{
  "n_layer": 19,
  "d_model": 512,
  "n_head": 8,
  "n_kv_head": 8,
  "head_dim": 64,
  "d_mlp": 1728,
  "vocab_size": 29432,
  "activation": "swiglu",
  "norm": "rmsnorm",
  "norm_place": "pre",
  "norm_eps": 1e-05,
  "positions": "learned",
  "qk_norm": true,
  "attn_scale": 0.125,
  "bias": "none",
  "tie_embeddings": false,
  "parallel_block": false,
  "init": "normal",
  "init_std_qkv": 0.0185,
  "init_std_o": 0.0,
  "init_std_up": 0.0185,
  "init_std_down": 0.0,
  "optimizer": "adam_variant",
  "lr": 0.000897,
  "lr_mult_o": 1.25,
  "beta1": 0.9,
  "beta2": 0.98,
  "lr_head": 0.00449,
  "warmup_steps": 415,
  "schedule": "wsd",
  "decay_fraction": 1.0,
  "decay_shape": "linear",
  "final_lr_fraction": 0.05,
  "batch_tokens": 131072,
  "seq_len": 1024,
  "doc_mask": true,
  "train_tokens": 683400000,
  "steps": 5214,
  "dataset": "wikipedia_en"
}
MLP neurons of a small language model. Each row is named by its layer, matrix (gate and up: input weights) and neuron, and shows model dimensions 336-463. Each number is 128 + 24 x the weight over its row's rms, rounded and kept within 0 to 255. Numbers have three digits each. A neuron's up and down rows have the sign that makes its largest values positive.
After each neuron's rows, "fires after" lists the tokens most often just before its 100 highest values on Wikipedia text that the model never trained on.

L11.gate60:093156129139137148118115114155148147156137105143119152120124122087121109153148125130098102117137105124137145136132132114121188136073129186121125116152136144182133098155142177155126141133123106140127165109118110166129085145159121106163164127119158162152115111119100152095141126134129091120124104128117149167123118142147075143141133131137128129127121112116121158137107118132134096124067
L11.up60:111112079090084099140114151135136119132162084115115166132124121098086173139146146149127144131093134091160133120126142101115140132109183090127113123133141149114105133123114131147104100159092135141124163139099104124146128156099074095138125152155090129102146132132134140131128114163125147099133132105126182126081156114160127109119164164128103110134120128059108152078121157142177137147124
fires after: "\n", " =", ")", " medal"

L16.gate446:121142117136115133119131099113164126088101102142165115134126114086124160160114130191119107133131135128148148113161140143135102119140125121143130150090077113108108144139147116102076138153126131107126131145134134131097131137122099130123141111103123143123141120127118141107148132115114107130102115163128095085090117125152099110109131135114138159171122109101164125105094109152136142115136
L16.up446:167088093161160141112113128105085131091121112156072154134135151111157129150134111109133149180110115145094144165107134140125137129112074148125143112127112146130151121111113120133124076128142157089117090138109102124098103127122128158138150135106116146137163121121181111161099152151096084159160125140121152115131139136123126118129157079119145170130107128110105085130089105120093154133116
fires after: "2", " ", "1", " Pos", " July", " January"

L16.gate1420:132130110114147104136165121124106131142149106129169119162122099119156137167128142125101133113140126177143138167113111119086151143152148173127126137128159122125080153109117169150120124091079139125141131161105122138165159126122122120119157134159159116130153185086165094133132120121149099113128126104134089112112086153123118129141122142136143164119155142108121119080087146135159094166125
L16.up1420:029094140118205142127133151179131186141094120151139164111119102115124135125076102105156124128076079144155139114136095124125106140148126098163105189156118103134143116109134164162140135097117093122139130144132117152142129128135142122120131117090125110110114139124119150113092137167125108180121097131120143131112158115170074132102121135167156119133133107161120111118138115159107112181086
fires after: " ", "2"

L16.gate414:147121144178154112124101100122135125102131127164131123137132133118126112125125169093107141133144142126128140120170116104098141146122125085119103101075160160162133115087079163123156141131119115167132108163142118157153155116097133133117126127150136150122112112110157125144129134138164097171160137129110135099125131111157116109080141127135138111152142121118131110111131117137136131134129
L16.up414:102123088114172097117097114108155160127125113175110148123099134137119147119138095119121145157124167118116129200158117085108072081180126140110156148115143161107138147101134152133064121113106077157150152132163117111149162126117152116140084084125155101127141116117196143144117153169148111049142143157138120114145107164107128144137093129135159111168132131126150149122145151116145135093131
fires after: "2"

L16.gate549:116135129116123098102129106150163170107153131177102123126145143147115161111114121086147109115120115108088076120174134136130129145143147109110091152127153136168171110150133122099150118132129088160147195103139150112131164148137131119186109131154137123148115120069106126090123147098141132118102122112163123136176109177133116147102153113143118151152131150165136114145161116103084135107123
L16.up549:107157131134134133088106149165169144150135132140155156172149117115121110106154127158140113153131118121121123144168124115101184122169123135145103095116126118131138152079118110106108155151138149142116131167112118111123123130176112101142159121082132111127129110095130096120098119158097084131151131135093126173107094174122077099134139141098108102122141103124160093122100146149101144100145
fires after: "\n"

L16.gate375:089118124125157146127134071170156160124151144121139134130132119146144114121087107130176126172155094160121119150165137131127140120143143116133099144117140108141103101128122146067121166106134108142121152143122136173114127110146108144105139148139103133116122134122108096154144151123150171122154094157148155128149123144150078140129121157138141087119145134108086102145206091097137086184117
L16.up375:097190163121131129166134070136130118102158139129134147143169098138134129103139110154137109127148089166125165104128096190143118120154138108129075130082120133119084135117114105067163164101115110154148135130142136124112090124111168111094150181117135098117116157145058104106102121140138163104126063161144158161170096106123097171122142150158107110110130123136083111120119143135115113155129
fires after: " a", " an", ",", "),", " ("

L16.gate937:167119081120116144158101147122132103144152100157142102106157117123111146131102134153142161159187131148136149142170172169097184159120125143132109180112156115165133126122154142116104127124113098124131136109116133118171161127102106137159113137141171120140144116126126101133120132133176141101154119108166146111146134139187079145169135108117139164101091118131190143134105058126148119151062
L16.up937:127160146097149131146166097130108152099124133128123132095094121143118140152178135135105140130098134100114110123132087091114095115111117145172139118152151159142144133113116093114113145176144113164135132147118137109124144145106081149141159126106153140137155129129124105117147162144118143145129130139088116119095150147149117114119155102103143131140153116094150091139105159157127146158144
fires after: " ", " (", "\n"

L16.gate790:138120116129122136157103091107105141103140160157115080130123111099166104160147101144090104110114082149127116129144108131150172072148119104146175120071136076115177112136122174120112112139124104158119132136099134133185158131135128101126060127122152149114119044133149120142114160092146158106149118120084144177134113160094109115115140124150129162101108088115147123124171157119180102155166
L16.up790:107144131163131145128153091122155121109175127112130124132137143120125144122127127114149095110193098109121108148118124124135153119103157120145172158125148094074129127146103119111142192164135098129112094138137080118121158152140181152161098148166100089137060122097102113143120144059158095164136151132141126144167145101119095172145169111149115089105143156117126147116121111138128162153151
fires after: " |", "9", " (", "8", "0"

L16.gate150:118117101145123157122088114136139150129113142150097150118149070124118076118152127165116134098101118161162104180116150127086152114148133146131150138113155144171144111129100134090121150118136158119123112140146097109153159150124115112158160106108153157139125113112077154120126179107180154147131113121125088151139151117124145099157078091128111150190142084110100162149107170127153098115115
L16.up150:162178141168089084140078145148118143141104132123108157134147132151153128127076135122136117109091131099153132132114126161106131154134146079165119105115131119099129075130142151132137127111074128147106115105109165131118112149159137154118120126157134148146131131115122169100130080156125103175127126042109087159093118119123137123097120148099168145160126155170068085137096151098099146162114
fires after: "1", "–", "2", "|", "0", " "

L16.gate1500:120117164141172144123088157134135162110109132132149090083119116137095069184103161102143145171150119137142112139104127142129157130118088110105146106090103165154152101161107152093100175128148093171136098122101116155150162108154130131131120114130161161123129131108097100105107143146137147147144084088132163159157115123177132124165149139123118142132085143138123150150121145138121106147112
L16.up1500:173158119116172090121104094086154120118144173151104132133110109154149126154106155129099172134108119100104104178079125138138146150099136134145154158124144167142132161097102124097184150183146100131125140150165071132156150140135138082117107117122141165102090122122119106139136121112107105165162151127178115127130127134120140144136135141116091154125118117122137153158096124101153150157113
fires after: " ", "1", "2", "==", "\n", "==="

L16.gate966:121091115156142073074125152141128128116118113127121122097099125135157106115112140128110060130136163178100129141160113129110135144151128148155126168093103148169135148166107119097127095121132145127137125089112146112096147139106145145126130162111149143192140114146129102120104132149129126149119111139094156146126103106148107124143108115139104096139158121147086104122089126114136116152111
L16.up966:127111118144138113130129115170113156123172116158128130156148112166132122156150123144140104139120102155138139163142088162155151152124114104136123181110137136170116093148153140170135118104138183127165129106168120111139087103136134123124158146160098132144120144122137118111093126129126112174106137152112130149144160129146168151107132139136102104104141129116076096129112183159139106144099
fires after: "-", " Fig", " *", " Dead", "or"

L16.gate957:104079140146176132151142146117127174107156121168130096118112152131080161108118146131158155148118134136151124158149080156126124138088101112108104139098161136153154122118072165148117112121105121121170177154138149157195143135143126150119135098139150169137101143128139157149140156133120154143148131116158151130143128141156097135165094118119132082153111170100141096105178112125095136115118
L16.up957:123134154138140111109106171137151141165143119138141119122161140115122105126144148117143133194055121097105140106130087109148115135113098075131106100109116104137084117151121123111112157068104145133128113146123122125141120111177146126135164173124152149154133163148160141138094131115121111157124151137206144131163139123180159129145127121150149076104138130127105136175101129102120137122145
fires after: "0", ",", ":", "5", " |", "1"

L16.gate1046:169120117110128109130141133126138143110096125142139125155159127115093145177157092180071132105128111198123099182164154149151156143147130115134124169133120125170128138111098110110105137168127089122126146128140138092145142115125114118168100129119118085126142111104126128125129156155118170158091132113137142148122141147160097099129146141129135128080139121126140156099095135116087138113104
L16.up1046:130122074109110133095104152115130108124198130117135123137119166111114111100145112069135139070105091145137133114098116145132123178160138120131114148109112130113105133122116115159102125093118145147103131142121130107060091101180118133111170169133157099154126165120158123108113097109119110109081109164125131105143116122161126142123133160116122123137116139126075115107067145139132130104144
fires after: " |", "0", ";", "3", "2"

L16.gate632:125158108126140091129125100136127142093113109140168106174125125114061122159147132161131145108152134120157102213133103121143164095107143117091166130118149150153108139184115176121118174117116119136137138175147099128147183132140114124130111122169189095085114147088107120105163134143147106151086125129150126073126139105100118138153157145142120135130137130097180108092136133135129207099148
L16.up632:088143138159136144110084110129089183104128124125079122089139130146127158150128142109122130104136112141113108126074072100127128126099135141095121076072133138138137152092122134128138125123155091125101117133133155127164121122111105118140115183128146121129112153106134145127159119151163144095112125121143101157113139122180164067136126123084148136172135120102091114127137132120134152127146
fires after: "2"

L16.gate164:106116086132116107113118144159141122106105092135127099158135099140134129102123183129143128141123123141106127164151138120107179116104136125122123163142145118111115121121146111122123138101128137114135123178111155142141125154128122134152165148125135113125137112119134118126130110132129160123138136155122087130140111121120108087165092115118153127138133115135126142160108084170182135157090
L16.up164:140101093111119106178133135105094083146136105067166127127150117081120110106128168151118138105087123096079126117141107134182138092086142107120108102112123112123114135128107123100113155111132172148083120116135105155128146125097091151135173143179124101125124152161116144123130155121112083098079116120122132142092128130152121094063104149140137143094128110111149118131132120153105120155125
fires after: " ", "1", ",", " =", " |"

L16.gate932:164126100146133107144139091118145105115123088123116120142100128102162077118110132127142144168098126126119129085121148139138122145117117144114109075123149162124143110145114154144158094095127097130167165117116169138138175126147125082152143174099116134155080120105136100143146136129128112105152124134133123150107151129171125139123128072152120130135151104117126096119133127099137141138147
L16.up932:115147181171138159137132089133179136116105119104092144094127137154148132107120134118127152137110142120113169139121119144162113085156121127109114127100128092105143169116167136118145142156107108144155117145137134120163138138133137135093139087105137160149126126148152136098162128150209117112134120161120138122122113108118150153165105123102134118133124129165101079093123157137143131108120
fires after: " (", " "

L16.gate313:113122126163118156152119118129177112132150159125112115115096120124136107159145142116119094141139126141136122163121095116138138128116113093105102139103114125123131130137113109131106096136114152122135117061102128123148119128128127108139126100167105173143154085092143077104069094100154095123129095155122155153103164117130093095135094158118113132123111157152125156175171149128121110131110
L16.up313:146115157154111168136076151139158157132159136169068145141146094110143120138107160150120122086153151161132119106075096102112160124152093112140123082079122111124145114123125092148149146145130109129085117094126106124084105138143131090118110118162107152143093159111124144121160138115174084147135116136135103147112102157148139106082131133124111143088106103106104123110101179125110134182138
fires after: "|", "–", " ", "0", "9"

L16.gate329:077104093135081131144102117077129120112167086142090129111163142139108107087099118135172167151129126169131152112109144117151130147142140180135152143153107111154119160133114159101165153122136114123142149142130181146121126110109151136136126124097122113126118137127127130123100141128154171120141084092153109161117137090128127098178158105177137121146097143082177126099155080107162115114089
L16.up329:177138105130092111121175124143172107071078143135132152167162141152119170129150110139110121131080081088133127141112092150112142132187134108137133117154131155152137107114117112147096124092119131133148163117164149073100141133105111095157125176157133130119150211124086137140136106117149104128138114143080124123097115128143076125178145128163128097114107091128135134131137117119081124129114
fires after: " the", " ", " The", "1"

L16.gate178:090122161166074121140111155179112144118174110089108054123126118128132108133134132126127145122171175113131137161143123090162144112096112118094094144146171151130125116120066109169138140154114139139132153164092130093147136118103150134118135093134103131146169105076132113171100147146156156162148108143166110109092121141116130133119100114132098120115125105097139114132157110149107114136106
L16.up178:089197153122171177133137095151120157149143175116123148102129140099146119122144104130133128145127161138122081121121080133134103126150145126127106108083091089157147105163130113120146143090151108164125126118103152124136103097147135141132133131140080136108092154153136111145087124107142124084145108106099141144133117203135134128126119144089156130161141108158120119165106105101149110160117
fires after: ".", " |", ",", "8", " (", "5"

L16.gate1585:113099095157153170103159094112165113130148133131128156111134129110118125142161084106126127109173119162144117132131105131065133142116148113117084167142134093157146114175067138128132115098141172119079118093114101168157132114067151082162126130131139152145144125090127094145141137139152137155166119163147107141096093160119113153125105111143085150149129132082143125138141136125124145149129
L16.up1585:145116171130121157130117138185137141144115119121156127167137113122136152178120119124107104096086137118122108156102117182058170139136101116100111094125097125123148136127091101093116114114114147131163097078153140144106101127153081127143078146126089119116131141089090127121096107103141079137146128095062076154142101099110105125129127121112100100113123113128136114167128146114153103144128
fires after: "|", " ", "–", "1", "\n", " |"

L16.gate326:151172108125135162100094152130117132145185099135141146144129132133094149163172176156107103115097153130137110106131110112116174130100142130090123190109136148126119132122091147125136115152138134096152161116188141150127067122125151126126120098150077121135123126124124139137152111128134105162148132113134106137115135091140100135143110129160109113112151129129120150152104120123106164158092
L16.up326:163121126108159163147128146140140163144163154138096111148133148152161144134125128154124162072104102187103136119094113150118152144147112112127157106119087102118153126147119114152119133140137133156128087108103133122157105102150120115142105141173114113145178108177154120124109107097141137141092165120127128099146127137137136132151129123133138178128130148125109118172140144071113136133135
fires after: "0", "2", " "